MLP neurons of a small language model. Each row is named by its layer, matrix (up: input weights) and neuron, and shows model dimensions 80-143. Each number is 200 + 40 x the weight over its row's rms, rounded and kept within 0 to 999.
After each neuron's rows, "fires after" lists the tokens most often just before its 100 highest values on Wikipedia text that the model never trained on.

L2.up850,207,163,225,159,207,114,294,166,169,270,153,232,169,300,194,215,194,157,199,185,253,217,216,249,219,168,169,239,242,220,177,224,241,212,234,199,246,213,198,152,187,155,201,232,251,268,227,127,178,281,282,188,173,169,279,243,225,128,219,209,220,158,163,219
fires after: " St", " st", " b", " B", " bl"

L2.up791,239,263,177,221,197,183,225,247,198,224,239,200,176,195,251,232,316,197,225,187,95,191,169,196,203,240,160,180,151,199,211,252,251,163,152,211,182,119,171,306,145,224,166,233,218,225,286,203,208,204,200,210,205,177,145,189,249,170,187,223,202,205,255,150
fires after: " J", " | J", " j", "J", "- J"

L2.up1134,249,203,153,205,206,203,189,158,255,146,253,220,217,188,205,269,168,196,178,273,150,231,276,161,242,217,164,192,175,215,191,143,196,158,135,143,220,137,241,195,193,168,217,175,131,186,137,134,213,234,194,191,174,248,289,191,247,262,227,161,215,184,199,212
fires after: "\n", "\n\n", " m"

L6.up1241,129,200,115,226,189,205,222,225,149,222,223,182,281,182,202,131,226,210,211,225,171,168,189,118,197,227,247,125,160,224,245,172,138,249,201,262,222,102,158,123,126,106,193,207,177,214,174,162,265,190,193,219,188,245,207,231,220,241,230,166,220,241,201,284
fires after: "\n\n", "- G", " r"

L6.up419,194,217,177,331,227,220,215,244,155,182,217,282,215,249,261,225,198,199,212,144,248,257,185,165,188,222,169,155,156,138,200,218,168,147,218,221,200,136,181,225,197,255,193,178,197,184,220,163,165,214,261,225,266,259,178,170,148,189,212,195,226,223,127,220
fires after: " |", "\n", "|---|---|", "; B"

L7.up1002,191,241,232,187,146,197,185,173,239,216,108,183,165,271,234,214,249,195,160,239,224,259,219,231,176,255,261,244,205,211,167,259,195,204,128,224,197,195,185,253,142,211,245,222,222,181,192,188,143,218,187,129,217,142,125,181,256,254,214,181,185,125,187,152
fires after: ".", "\"", "s.", "es."

L2.up10,143,238,198,215,184,234,250,212,298,199,250,223,162,217,164,202,198,195,213,217,128,175,110,217,140,221,180,219,221,140,147,203,210,160,204,210,240,213,242,170,125,160,201,149,180,151,186,200,233,162,274,152,216,152,190,202,203,155,203,180,212,225,212,148
fires after: " L", " | L", " l", "L", " of L", ", J"

L2.up217,154,215,161,210,160,202,237,233,231,214,188,206,200,230,148,129,160,213,303,236,179,151,156,227,239,219,269,182,241,212,249,162,141,187,253,164,221,185,175,191,200,162,212,150,254,261,254,149,218,198,273,214,196,173,258,201,199,223,251,210,143,239,184,238
fires after: " S", " | S", " (S", ", S", " s", " B"

L2.up1534,174,240,140,244,97,182,192,209,172,302,267,185,222,179,170,169,187,200,233,165,177,169,140,229,182,174,279,227,211,174,200,248,167,172,141,203,206,205,221,208,205,233,181,181,168,188,209,223,226,155,190,194,213,119,144,201,234,170,126,200,277,200,169,297
fires after: " L", " l", "- G", " of L"

L2.up335,180,209,251,169,192,233,224,155,192,130,205,206,194,243,195,230,209,318,209,212,179,133,167,165,235,220,193,148,147,213,279,194,202,239,212,226,202,233,237,242,169,171,224,208,220,248,191,156,219,281,228,267,271,164,233,184,244,254,177,171,222,177,265,204
fires after: "2", "1", " D"

L2.up474,234,211,233,204,256,119,223,154,183,191,258,207,200,196,188,214,164,242,182,129,212,206,286,182,220,214,249,187,118,240,139,277,143,141,164,138,141,234,173,177,224,265,226,197,228,214,213,152,156,218,221,253,255,244,296,163,257,208,260,163,263,183,160,231
fires after: " W", " w", " b", "W", ", W"

L2.up267,255,269,157,189,157,220,218,203,161,161,170,197,210,190,304,217,154,119,198,231,200,151,208,254,159,259,170,118,257,164,237,165,200,179,221,228,200,187,255,170,173,171,183,209,155,164,186,126,221,122,203,157,155,195,176,166,178,202,240,225,141,211,169,197
fires after: "_{", " c", " p", " f", " ec", " $"

L2.up1291,166,218,203,204,175,162,131,259,222,226,238,229,183,182,200,167,298,167,190,102,202,330,236,123,203,238,243,146,251,241,156,131,182,200,155,181,172,266,188,236,253,236,142,260,180,242,203,227,230,178,234,268,165,210,142,145,200,235,206,194,214,245,250,207
fires after: " M", " | M", "M", " (M"

L6.up744,192,248,165,183,214,183,207,235,299,165,308,181,175,177,189,330,176,190,202,179,219,221,162,166,187,237,240,208,111,190,267,143,189,292,258,274,140,180,187,240,221,222,290,257,164,170,147,149,146,159,237,192,211,170,177,94,204,250,242,171,215,250,218,219
fires after: " n", " N", " | N", " in N", " Comp", "N"

L5.up1007,238,222,134,186,194,223,178,180,158,165,252,197,214,232,211,223,195,162,192,137,177,285,148,194,193,181,286,194,250,220,189,232,192,112,197,204,268,146,215,148,162,197,280,253,264,142,217,266,186,220,201,179,219,163,257,281,144,306,294,123,164,215,200,182
fires after: "\n", "\n\n", " Company"

L2.up1212,220,280,218,173,253,250,171,173,196,133,222,218,237,249,149,221,202,250,182,108,202,196,136,165,199,206,241,154,200,196,169,239,136,182,174,175,210,189,163,200,158,181,167,236,319,186,221,194,164,188,223,184,220,219,192,145,238,209,110,186,305,207,132,240
fires after: " B", " G", " M", " of M", " | M", " J"

L6.up825,185,209,184,161,146,181,160,101,176,198,247,199,177,155,170,176,207,248,169,270,286,164,160,164,191,166,260,241,265,190,169,253,235,182,204,235,191,173,239,189,190,215,286,200,221,206,207,202,213,196,149,292,239,207,185,203,279,169,163,212,244,291,201,159
fires after: ":", "|"

L2.up1051,217,179,197,186,240,162,217,171,169,216,164,138,179,164,244,277,103,176,137,166,162,129,194,164,182,161,227,178,151,175,202,246,252,139,231,192,202,181,248,181,195,160,213,198,186,163,227,191,250,174,161,236,216,101,230,188,192,167,158,229,270,150,187,236
fires after: " H", " h", " | H", ": H", "H", " of H"

L2.up114,217,153,222,228,163,146,168,190,191,135,190,189,320,224,221,189,216,177,231,134,228,224,200,223,159,209,181,144,242,225,238,191,129,228,201,208,188,194,221,160,189,183,242,206,163,219,215,222,137,209,219,152,257,168,126,209,221,202,228,234,169,181,240,212
fires after: "1", "2"

L2.up1282,271,188,178,218,170,217,255,181,242,180,141,188,231,214,206,219,239,249,193,139,209,165,123,187,156,266,204,230,211,223,233,237,172,240,200,191,272,157,272,168,199,222,188,236,209,154,144,126,155,193,205,158,142,220,168,170,206,185,196,188,108,229,172,191
fires after: " N", "; N", " | N", " (N", "N", ", N"

L2.up772,173,241,141,255,187,158,104,207,237,142,215,214,153,194,200,190,221,212,221,217,211,173,101,188,175,188,223,217,226,158,167,186,213,198,140,224,245,228,198,235,209,198,197,137,142,183,204,263,263,194,260,210,189,196,155,180,200,222,171,277,152,198,190,181
fires after: "\n", "^{", "23"

L2.up206,215,227,223,300,238,173,241,191,190,152,250,192,250,240,148,231,162,259,229,265,221,230,220,175,189,239,206,250,194,183,217,282,217,133,173,179,234,235,220,252,143,191,206,250,224,238,149,256,146,213,198,195,246,218,185,176,179,254,215,193,153,207,182,178
fires after: " G", " C", " bo", " Br", " B"

L5.up309,109,236,141,223,194,199,258,177,153,222,193,178,273,261,153,177,158,169,206,202,242,188,165,185,247,167,196,244,124,228,217,203,202,222,278,243,160,256,228,203,210,248,216,215,159,225,173,204,150,144,160,171,229,187,176,128,210,142,178,237,140,249,211,191
fires after: "1", "0", "5", "6", "4", ":"

L6.up1112,191,299,141,239,173,217,221,185,247,127,221,188,236,203,224,275,148,241,224,150,152,259,183,181,119,198,167,134,156,267,183,169,147,195,245,214,118,253,201,226,197,215,183,213,181,183,206,213,204,229,196,217,189,240,189,156,234,155,256,134,135,186,218,232
fires after: "2", "1", " J", "\n", "n"

L5.up1498,274,212,241,216,169,225,288,191,184,211,141,193,312,131,225,194,166,233,129,243,217,243,234,180,133,168,173,249,226,225,250,214,191,205,207,188,219,155,235,180,170,211,232,231,220,216,212,244,188,219,183,155,251,141,183,214,141,145,186,172,144,161,228,247
fires after: "2", "1"

L7.up1475,203,280,179,207,236,184,214,187,230,175,256,201,229,133,279,219,161,164,201,240,223,104,162,216,225,160,264,262,207,161,281,223,178,214,184,228,257,256,170,219,237,165,162,220,226,256,162,162,160,271,244,196,185,226,187,128,196,205,221,203,195,158,251,234
fires after: "\n", " a", " | A"

L5.up584,201,251,232,192,203,185,111,197,206,204,194,201,165,211,222,210,180,233,163,192,163,178,179,224,188,164,119,227,209,209,199,261,169,252,243,251,161,168,212,290,205,239,209,158,214,132,203,270,191,182,184,247,201,207,205,207,247,185,184,163,206,214,185,213
fires after: "-", "–", "1"

L2.up686,229,199,159,207,134,285,214,177,245,187,183,201,152,186,237,236,154,223,283,164,260,201,209,201,131,226,179,177,224,193,226,290,156,270,216,212,224,138,232,126,148,82,239,195,130,201,239,220,188,243,160,141,181,209,242,210,218,138,240,245,246,156,247,161
fires after: " D", "- D", "D", "G", ": D", "; D"

L2.up1164,224,237,232,267,220,226,262,196,196,180,216,154,141,179,131,88,179,291,181,279,227,201,141,183,180,200,240,202,210,116,252,240,325,247,148,199,163,221,246,197,206,244,116,243,202,157,221,99,223,129,230,144,245,166,195,152,234,235,150,178,250,213,219,237
fires after: " L", "L", "- L", " (L", ", L"

L2.up1056,237,263,232,246,207,175,246,220,217,207,129,218,218,260,179,186,167,168,156,236,225,224,269,221,240,207,194,215,181,217,210,229,169,154,202,91,226,164,194,181,246,161,185,171,194,207,203,145,206,166,245,298,203,183,225,164,174,198,182,248,179,217,192,199
fires after: " B", " b", ", B", " \"B", "a B", "B"

L2.up27,233,204,146,191,238,196,251,230,254,185,213,129,289,201,245,257,228,241,186,224,133,224,138,273,171,217,194,174,191,297,212,135,213,187,261,190,239,203,271,205,129,234,164,236,181,200,232,225,246,229,175,245,173,204,249,215,251,218,237,175,214,251,144,216
fires after: "1", "2"

L5.up1378,246,203,244,231,218,245,230,284,202,185,182,135,180,224,236,199,218,245,88,228,200,198,241,184,187,209,229,202,202,255,210,209,95,222,135,191,234,187,186,205,229,175,182,193,234,194,151,202,136,213,239,170,162,118,276,238,222,169,206,194,182,232,193,181
fires after: " The", "The", " the", ", the", " that the", " and the"

L2.up1099,141,284,266,257,171,170,137,275,172,201,178,190,252,212,234,201,250,224,211,150,233,239,210,137,121,231,200,171,146,134,186,228,251,165,172,200,180,267,237,250,220,292,164,156,195,216,233,171,212,182,182,206,269,227,171,101,212,157,222,203,174,210,259,237
fires after: " H", " | H", ": H", "H", ", H"

L2.up438,155,215,180,240,199,148,213,155,325,274,198,163,240,223,193,219,288,210,246,259,221,175,136,249,140,144,255,186,195,238,194,210,179,192,102,129,261,184,222,204,187,176,137,191,149,171,231,174,194,178,211,223,194,241,223,170,182,228,187,154,196,230,154,172
fires after: " g", " s", " G", " fac", " al", " S"

L2.up1017,191,136,186,231,173,180,158,293,250,206,171,208,221,204,291,228,250,142,214,182,183,235,124,246,117,212,222,199,210,104,183,217,277,273,285,161,193,198,216,280,225,258,143,199,116,134,117,150,165,238,237,115,252,193,146,167,227,234,188,261,236,231,232,166
fires after: " o", " | O", " O", "O", " P"

L2.up703,190,202,264,256,191,182,174,182,218,192,198,192,214,223,187,158,177,261,252,134,225,260,224,201,208,243,268,252,192,162,229,293,161,189,160,167,191,238,228,294,188,178,180,257,228,222,196,190,238,288,222,268,247,201,227,184,191,187,262,185,219,249,269,207
fires after: " B", "; B", " | B", "B", " b"

L6.up695,199,222,177,193,241,206,158,239,189,168,200,194,252,265,296,129,197,268,198,255,232,196,169,183,181,240,214,201,130,187,201,208,226,166,211,146,161,221,176,265,209,210,155,161,242,224,207,217,196,258,211,158,189,254,218,211,175,218,236,134,151,234,175,234
fires after: " the", " in the", ", the", " The", " of the", "ed the"

L2.up539,208,209,221,243,202,194,252,145,190,146,188,227,246,255,125,180,128,189,221,201,265,263,154,180,178,212,228,236,169,218,178,289,249,159,172,145,267,84,118,112,230,123,222,279,250,171,194,166,179,205,296,209,185,222,248,222,204,185,262,231,203,245,225,232
fires after: "; B", " B", " of B", "- B", " b"

L2.up1088,150,163,205,180,186,255,161,241,169,208,251,316,161,244,190,187,167,76,120,185,218,224,136,214,245,176,229,209,265,196,181,164,218,160,253,211,168,225,200,162,172,215,191,184,206,135,194,175,218,211,235,157,195,220,230,234,215,221,199,200,205,211,207,270
fires after: " F", " V", "- F", " C"

L2.up1179,180,173,204,225,236,235,209,193,190,200,179,238,219,230,189,173,197,212,278,219,209,277,205,173,222,210,186,239,223,155,208,216,173,254,210,206,251,131,153,150,211,204,109,171,226,236,273,221,282,260,222,227,249,235,257,145,181,209,228,234,223,168,192,255
fires after: " B", " b", "B", "| B", ", b"

L2.up546,236,148,241,173,95,278,184,240,277,265,301,217,279,175,255,212,237,276,151,165,269,216,189,188,178,280,223,174,182,253,154,165,115,255,173,180,212,206,251,177,185,160,158,208,166,262,286,184,206,228,255,188,206,249,104,208,191,215,224,154,207,156,212,169
fires after: " T", " t", "T", ", T", " | T", " of T"

L2.up1328,180,242,210,194,248,160,226,223,199,73,252,159,155,125,241,189,194,237,170,237,166,166,173,253,192,217,198,79,194,167,201,251,250,199,245,149,211,204,234,236,128,171,159,207,182,235,180,141,205,220,179,256,234,132,173,187,280,228,182,214,163,193,261,285
fires after: " W", " E", " w", ", W", " re", " S"

L2.up534,161,150,234,223,168,216,151,217,206,158,304,133,216,153,254,152,176,214,219,247,182,219,150,211,133,202,253,162,230,210,203,182,177,165,133,110,236,144,267,166,137,193,241,222,238,234,250,201,212,124,204,295,214,185,143,159,215,260,183,64,243,198,148,141
fires after: " | M", " M", " S", "M", " m", " of M"

L2.up468,242,184,239,174,196,217,219,151,153,199,211,215,178,249,150,147,196,202,201,79,248,214,178,191,206,273,242,150,209,187,239,208,178,221,277,136,194,236,255,183,147,192,163,205,280,261,196,259,221,209,270,231,199,135,175,187,155,269,277,181,233,230,260,211
fires after: " W", " F", " V", " (F", " N"

L2.up1155,200,170,224,227,155,250,144,215,193,154,195,213,169,172,258,183,188,205,182,198,196,257,142,207,190,213,180,231,182,152,244,215,253,193,183,202,252,180,169,130,153,254,236,178,222,237,137,228,160,145,166,155,208,244,104,233,153,197,229,201,195,230,164,186
fires after: " V", " T", "V"

L7.up133,209,209,251,198,142,216,277,192,225,113,114,215,192,240,215,194,231,184,104,171,230,225,188,280,136,228,176,243,161,210,261,218,204,281,184,213,214,212,165,253,177,150,203,217,181,187,202,200,199,175,233,249,150,164,271,192,209,223,142,166,203,237,181,226
fires after: "\n\n", "\n"

L2.up803,213,222,171,326,165,220,219,162,279,121,170,146,236,209,185,190,249,179,248,253,155,150,188,105,236,233,197,323,207,231,232,205,190,228,155,218,173,152,130,248,180,155,190,160,210,188,234,170,177,211,145,154,175,209,204,189,162,222,176,190,190,182,178,189
fires after: " J", " j", "J", " al", ", J"

L2.up1492,130,204,215,215,261,130,251,180,224,170,189,209,185,168,262,201,180,195,206,147,166,193,204,245,209,243,203,196,139,190,194,226,203,242,194,180,232,204,181,216,142,232,249,254,179,171,215,232,186,223,231,266,155,187,158,192,247,260,250,203,257,224,201,168
fires after: " w", " W", " m", " f", " F", " | N"

L2.up392,296,196,159,152,182,177,192,155,162,213,195,155,254,278,182,172,174,216,251,179,200,174,212,217,149,196,242,225,149,270,165,276,174,173,244,199,186,186,198,248,172,232,212,243,179,168,178,186,261,193,173,146,228,126,172,183,193,173,124,185,227,272,203,227
fires after: " H", " h", " | H", "H", ", H", "\n\n"

L5.up890,175,262,189,183,196,213,194,222,215,119,172,144,270,191,226,147,215,97,188,105,208,133,179,242,147,189,210,248,183,158,234,223,251,234,187,208,211,197,214,199,229,195,133,118,258,184,156,152,240,248,222,177,188,233,133,213,214,176,234,198,213,218,145,144
fires after: "\n", " U", "oc", "008", "004"

L7.up1345,190,232,177,205,154,184,212,143,240,128,163,170,195,235,226,141,240,221,171,193,192,205,184,232,171,237,288,200,223,194,90,139,247,150,195,250,175,142,285,270,149,200,140,197,133,226,139,157,239,209,214,114,173,232,155,115,220,224,137,228,240,180,161,227
fires after: "2", "1", "\n", "3"

L7.up1196,231,117,211,227,164,218,215,150,174,187,163,244,181,179,206,200,189,245,194,251,230,170,174,144,211,196,164,259,125,213,170,237,114,165,213,173,173,171,204,185,167,226,158,173,172,205,204,233,224,174,120,252,235,140,187,206,175,173,133,143,223,183,254,247
fires after: " ", "6", "H ", "L ", "Y ", "5"

L7.up193,223,169,214,224,151,186,159,259,216,208,171,206,167,185,211,170,163,154,161,186,209,204,238,207,185,228,186,190,134,231,249,273,223,134,289,261,167,135,131,328,190,148,115,200,219,100,168,178,169,148,299,192,214,200,212,194,206,204,228,164,194,194,205,205
fires after: "\n", " |", "| ", "% |"

L2.up254,235,193,211,238,237,241,222,192,180,273,172,160,200,131,219,245,162,228,188,194,172,227,190,231,247,246,203,151,180,210,223,240,219,205,222,138,121,205,245,235,154,165,206,191,165,196,197,147,242,212,203,191,159,184,240,186,131,169,154,191,207,208,186,197
fires after: ",", "6", "5", "47"

L2.up1435,257,249,167,214,178,213,249,151,237,216,133,203,184,168,176,145,188,230,239,198,136,227,205,225,214,297,198,210,241,133,168,280,142,257,244,216,247,209,256,236,185,115,181,240,262,241,221,277,196,206,242,119,124,222,207,134,172,256,220,265,232,163,260,237
fires after: " d", " D", ", d", "D", "- D"

L6.up1525,201,209,193,248,202,153,99,193,279,103,185,206,258,189,285,225,161,163,175,213,180,178,101,195,175,164,130,145,134,240,230,217,192,250,233,206,91,153,281,234,216,281,233,228,185,183,202,193,266,155,219,256,265,200,247,223,192,235,271,132,227,202,138,242
fires after: "1", "2", "-", "–"

L2.up515,234,195,168,178,203,248,230,217,228,246,240,204,218,172,140,159,208,175,161,136,231,186,210,151,234,181,200,176,158,134,132,169,170,147,201,251,123,184,204,262,185,249,84,216,194,260,233,179,161,106,215,144,243,153,182,189,222,224,188,178,279,183,201,229
fires after: " M", " | M", ", M", " L", ", m"

L2.up837,193,179,146,223,206,77,138,170,234,236,201,196,202,217,204,197,217,162,192,232,226,159,160,189,206,208,230,213,193,180,245,274,134,203,209,235,242,152,116,174,225,208,200,222,220,155,152,206,204,228,189,162,186,221,211,222,225,241,183,228,203,173,102,200
fires after: ".", " pre"

L6.up1213,218,219,241,215,263,187,124,196,218,152,202,219,245,248,241,194,218,197,216,146,184,121,151,194,229,239,241,208,169,206,192,181,162,198,178,240,223,177,205,177,189,139,183,143,179,276,216,163,204,236,216,215,183,194,177,268,216,171,231,227,229,150,181,153
fires after: "1", " in the ", " early ", " of the "

L7.up559,215,167,310,223,172,173,191,171,223,229,159,184,219,244,242,267,198,199,181,206,209,173,175,97,201,212,155,211,178,227,168,221,161,164,238,167,230,284,231,307,210,205,193,169,168,170,227,135,218,149,141,239,245,212,234,217,239,202,211,167,218,226,121,269
fires after: "1", "2", ","

L2.up1319,132,227,207,185,170,204,265,172,265,176,209,212,256,141,242,205,209,271,213,220,126,195,118,151,189,214,216,214,206,221,198,199,200,230,198,198,264,116,204,172,174,281,136,221,234,208,205,229,252,164,262,197,183,224,104,183,172,262,197,202,229,210,138,268
fires after: " m", " | M", " F", "-S", "M", " V"

L7.up520,190,206,205,205,200,246,197,160,122,189,175,250,189,220,205,159,193,194,163,270,259,264,193,179,189,216,193,226,190,227,265,124,293,140,168,152,138,169,224,221,184,181,204,198,214,228,217,159,196,170,144,220,241,215,214,189,214,240,201,185,128,262,152,182
fires after: "\n\n", "\n"

L2.up13,198,210,262,193,188,154,212,210,190,183,272,171,200,156,192,205,197,192,204,188,138,198,207,273,200,185,181,218,194,172,137,216,117,211,184,95,256,116,212,193,182,188,237,189,214,146,206,216,157,101,176,217,174,222,198,142,168,271,266,185,232,167,199,217
fires after: " F", " f", "F", " of F", "| F"

L5.up1091,221,204,207,270,190,160,250,259,207,181,212,225,161,194,174,215,171,132,190,206,205,197,221,196,233,176,219,176,196,169,172,221,189,240,227,212,289,193,211,210,181,160,219,177,185,276,231,178,199,218,92,218,236,218,139,190,154,196,188,203,233,185,190,194
fires after: "3", "5", "4", "6", "8"

L2.up610,191,191,164,250,178,269,208,156,272,153,246,165,177,239,244,244,148,234,115,241,189,275,156,197,237,230,213,231,167,156,188,253,149,245,150,183,237,171,252,152,229,251,182,189,202,230,173,91,229,149,166,244,219,203,226,222,241,168,167,163,124,191,234,181
fires after: "\n\n", "1", "\n", "ig", "2", "|"

L2.up920,210,210,180,202,97,174,212,238,137,246,191,190,218,202,228,230,169,198,149,156,269,143,265,237,147,220,188,216,120,203,224,176,222,171,182,152,160,264,167,185,165,248,218,175,199,151,184,160,113,177,195,196,151,178,187,222,219,209,237,229,207,265,281,174
fires after: " H", " h", "H", " | H", "- H"

L6.up1099,213,214,146,224,204,179,159,221,212,115,176,247,266,128,210,208,211,112,220,169,192,154,213,268,124,239,230,249,233,183,209,163,217,141,197,177,262,180,220,190,183,190,226,176,181,229,218,180,205,186,154,185,221,216,147,215,199,283,158,191,258,235,216,151
fires after: "\n\n", " g"

L2.up822,201,255,238,230,132,155,119,207,102,182,197,201,202,274,186,182,232,211,219,175,207,248,237,206,194,251,239,241,190,242,206,173,207,302,128,226,225,207,173,181,266,163,159,233,193,155,235,254,224,216,179,232,258,333,273,156,253,176,184,136,248,229,172,149
fires after: " B", " b", " T", " of the B"

L6.up1142,228,238,249,129,217,162,138,190,109,200,194,218,173,226,220,144,227,178,229,187,230,215,269,201,116,160,279,144,246,274,208,133,221,137,273,172,185,150,199,201,141,229,192,194,250,211,119,255,289,198,206,245,218,261,186,246,304,200,200,109,280,234,159,137
fires after: "2", " |", " kid"

L5.up188,190,199,159,200,251,158,160,197,180,184,158,181,208,240,230,246,140,143,189,170,189,185,228,212,175,279,196,137,162,304,238,112,199,225,257,131,245,214,161,257,183,109,201,140,189,223,203,201,256,164,229,163,201,185,189,166,179,218,207,181,253,137,222,163
fires after: "\n\n", "\n"